python train.py --n_kv_head=8 --norm_eps=1e-05 --bias="none" --decay_fraction=1.0 --doc_mask=false
MLP neurons of a small language model. Each row is named by its layer, matrix (up: input weights; down: output weights) and neuron, and shows model dimensions 192-287. Each number is 50 + 12 x the weight over its row's rms, rounded and kept within 0 to 99.
After each neuron's rows, "raises" lists the tokens whose logits its output raises most directly, leaving later layers aside.

L8.up908:57 51 51 44 57 60 35 48 41 44 66 50 38 51 31 68 59 37 55 56 54 61 57 41 45 41 60 55 58 65 54 49 57 25 68 48 59 58 53 66 47 45 49 43 61 46 50 38 48 45 20 58 51 54 44 44 36 53 54 47 41 72 60 41 73 51 46 47 50 62 53 46 67 32 80 46 63 72 36 25 37 75 61 46 41 50 45 58 47 45 49 36 70 57 53 46
L8.down908:48 26 51 29 50 58 51 55 49 54 39 70 44 40 44 37 50 69 46 61 62 36 66 63 72 44 55 51 32 54 55 62 61 65 47 69 52 52 55 64 27 56 51 48 44 39 61 53 28 53 62 73 51 32 44 61 50 57 52 63 52 53 58 47 39 68 47 57 68 43 51 50 50 50 52 53 50 59 41 61 41 44 38 72 55 68 55 39 53 40 39 50 23 57 39 44
raises: "ache", "ations", "ary", "our", "atory"

L14.up1761:35 58 53 19 45 62 51 40 50 42 51 50 33 59 58 57 45 52 62 51 49 49 59 55 65 41 63 71 61 63 41 28 44 48 40 39 38 62 75 44 64 34 47 34 42 46 49 52 32 44 25 36 62 43 55 49 67 39 40 73 29 52 38 48 43 31 43 54 53 62 54 67 45 38 33 57 60 58 48 50 43 68 41 34 74 51 74 45 59 44 46 69 58 53 39 66
L14.down1761:54 35 58 51 70 55 27 49 39 51 51 37 49 51 38 66 50 41 49 49 53 67 63 59 65 45 40 44 76 12 41 37 59 61 61 43 63 50 58 59 54 64 50 52 42 43 42 53 38 47 51 37 71 39 33 56 59 61 58 40 60 62 45 57 38 45 51 41 60 48 36 27 46 42 54 57 42 46 63 40 63 48 60 38 53 58 32 70 41 47 54 34 45 34 41 37
raises: "ists", "ist", "ation", "ise", "is"

L14.up731:64 45 61 37 57 58 62 54 77 43 62 64 54 46 47 40 51 50 42 63 40 48 51 45 57 53 46 42 52 55 55 36 67 60 65 59 48 53 62 49 12 49 37 59 45 47 51 41 51 40 43 58 57 36 61 42 47 47 68 60 66 42 59 61 43 48 42 52 48 28 37 50 61 62 73 32 45 52 48 53 34 44 68 46 54 58 53 44 46 46 31 44 49 45 47 45
L14.down731:41 12 57 68 68 45 44 47 74 22 36 30 50 48 30 52 32 79 50 62 55 62 33 35 45 64 40 30 42 61 41 64 61 47 35 54 77 48 45 41 58 42 45 40 44 48 66 53 61 34 64 65 44 50 47 63 38 57 50 52 53 49 68 49 76 65 38 58 36 74 49 34 43 50 55 28 46 51 32 44 57 57 60 52 44 51 40 18 67 51 55 55 57 71 44 71
raises: "ed", "led", "ned", "d", "ised"

L14.up877:41 59 52 62 47 40 40 67 76 55 48 73 44 45 63 53 49 51 47 45 58 69 31 47 46 63 38 55 57 45 39 47 50 35 40 40 55 48 59 56 36 66 57 67 49 43 46 47 48 34 34 68 54 62 37 58 61 41 56 33 57 52 48 29 76 61 46 60 35 66 33 52 48 33 64 44 41 58 55 47 61 53 61 28 70 51 29 45 55 37 41 56 67 61 45 47
L14.down877:47 50 46 44 57 69 37 49 53 68 46 63 32 45 41 72 52 55 70 49 57 56 42 46 54 10 54 63 57 51 43 50 25 45 60 59 53 58 58 35 40 68 40 43 56 62 66 48 37 27 38 64 59 78 54 52 55 64 30 68 67 46 54 49 61 38 38 52 64 31 26 47 67 62 32 62 51 43 46 64 64 70 42 54 53 49 26 63 50 39 74 47 65 46 52 40
raises: "5,000", "0,000", " million", " tri", " billion"

L8.up1393:48 45 43 53 39 46 59 59 61 33 71 48 79 38 49 47 40 47 36 62 48 48 41 58 52 50 37 47 54 85 49 61 57 36 59 48 66 73 35 48 34 65 53 44 56 54 55 75 56 64 22 61 32 23 53 59 50 41 37 50 58 65 52 45 50 46 72 37 68 49 56 58 50 50 35 65 48 41 40 48 53 54 61 38 46 58 54 43 52 49 39 46 56 51 62 67
L8.down1393:37 31 40 54 48 65 57 67 27 22 62 29 61 43 58 53 47 36 31 63 43 39 42 58 55 54 60 36 63 53 50 63 61 36 57 48 58 60 45 44 69 43 62 47 68 46 54 62 33 47 33 61 53 70 66 43 42 64 48 41 63 64 64 48 61 55 44 55 58 50 56 42 40 61 32 52 35 36 34 34 65 59 44 49 59 34 45 33 57 69 56 56 53 67 45 66
raises: "ed", "able", "ing", "ful", "ib"

L8.up300:54 51 60 70 38 58 39 48 47 56 43 46 54 54 35 46 41 71 54 50 66 65 50 62 49 51 35 50 69 28 76 40 67 48 20 72 45 36 42 62 59 44 44 46 45 56 50 45 61 30 50 37 37 60 64 32 45 40 76 45 37 49 57 40 40 52 84 29 56 50 49 55 35 68 51 61 54 31 53 60 46 64 45 22 54 70 35 61 59 57 49 40 56 56 61 51
L8.down300:58 50 57 51 52 49 47 40 30 46 46 39 49 66 30 39 54 57 52 52 54 62 55 39 39 57 46 63 68 34 52 34 58 32 39 55 45 38 54 39 71 39 52 44 52 68 58 44 56 65 47 55 62 72 68 60 76 52 62 37 36 44 64 49 47 48 42 60 61 47 60 69 63 50 54 70 48 43 48 64 52 43 46 32 55 54 47 45 65 78 29 51 57 56 55 62
raises: "com", ")\"", "net", "gov", "lt"

L14.up1250:45 46 40 34 47 26 52 43 54 44 62 45 59 39 51 55 46 42 73 59 40 59 43 53 58 53 33 42 55 42 72 39 42 39 55 53 56 70 55 42 36 46 64 52 51 72 50 52 42 58 35 33 50 67 55 62 41 54 58 58 45 56 45 64 67 49 25 50 62 53 62 58 15 65 49 54 56 73 46 27 60 54 30 61 47 37 49 45 59 37 57 60 50 45 37 37
L14.down1250:21 48 36 52 63 36 31 44 52 92 46 60 57 63 57 31 56 31 30 51 70 61 40 52 47 65 45 41 58 26 50 52 56 52 50 48 53 60 43 49 56 31 43 51 45 78 52 44 60 59 26 49 80 45 58 29 50 42 51 66 31 63 43 44 54 24 39 48 39 57 36 66 50 61 47 62 62 51 43 53 53 44 48 51 52 43 54 47 50 48 60 51 56 38 32 45
raises: " North", " South", " Northern", " Central", " northern"

L14.up1545:32 67 47 55 76 62 63 68 36 54 42 51 42 60 36 47 51 54 69 47 21 77 22 57 43 57 53 67 60 50 70 46 55 39 57 46 50 67 63 50 31 35 35 52 44 50 65 37 39 39 49 58 53 62 54 53 46 65 41 38 64 49 40 41 46 62 40 45 39 56 42 48 45 59 63 78 53 53 50 40 51 61 48 42 34 42 34 67 40 45 70 39 70 62 29 46
L14.down1545:50 45 59 63 71 44 36 66 58 60 56 35 56 50 52 63 51 46 53 58 68 47 35 61 67 63 48 51 53 65 49 48 52 38 88 52 47 58 49 56 47 44 37 50 62 40 49 48 32 45 49 32 24 45 66 35 47 43 53 34 66 55 42 57 61 63 66 55 61 56 32 43 50 59 55 54 51 49 77 43 66 46 36 37 59 23 28 54 56 40 56 63 42 29 44 55
raises: "ur", "al", "ally", "gun", "ț"

L14.up836:47 45 46 65 46 58 66 37 56 59 45 42 52 42 67 55 72 38 63 76 62 52 45 65 59 46 49 47 47 35 29 48 67 42 48 38 55 69 55 55 53 75 41 55 49 50 45 53 53 30 54 26 62 49 52 85 54 42 68 58 46 55 55 49 52 59 50 54 40 72 55 35 58 48 51 47 52 72 58 46 44 63 47 50 70 44 37 70 55 73 49 43 45 65 54 66
L14.down836:52 42 55 46 35 43 38 30 39 40 52 52 47 63 56 48 47 37 48 77 36 39 35 63 61 42 65 53 33 39 40 38 91 40 31 41 50 67 39 56 52 66 43 53 66 64 34 62 60 58 42 53 38 65 36 65 45 66 79 41 42 63 56 58 46 65 52 45 65 61 40 62 50 54 36 58 38 43 53 38 61 56 57 30 62 75 35 60 76 52 48 50 58 51 50 50
raises: "iz", "abad", "olla", "ida", "med"

L14.up1503:51 25 54 56 48 66 37 31 50 46 61 58 29 57 55 43 66 50 53 46 29 60 51 58 50 67 44 71 44 61 42 34 51 59 31 65 64 33 27 67 76 54 70 42 42 40 52 52 55 37 42 41 46 55 30 71 29 52 42 53 55 38 65 49 53 34 46 40 46 54 68 31 56 53 52 68 34 62 43 38 39 43 52 72 56 37 61 38 64 65 49 52 63 40 54 59
L14.down1503:40 53 48 51 53 48 28 35 45 50 33 64 54 60 70 49 31 57 40 47 61 45 48 53 44 43 44 61 46 55 42 36 39 65 46 35 28 30 57 48 43 35 65 48 31 74 33 64 51 48 53 59 38 46 61 53 47 53 43 43 43 41 56 56 65 54 49 59 28 59 62 69 33 49 65 49 70 44 50 35 21 39 28 45 48 48 47 45 53 52 60 64 75 39 41 65
raises: "th", "pt", "-11", "-12", "ally"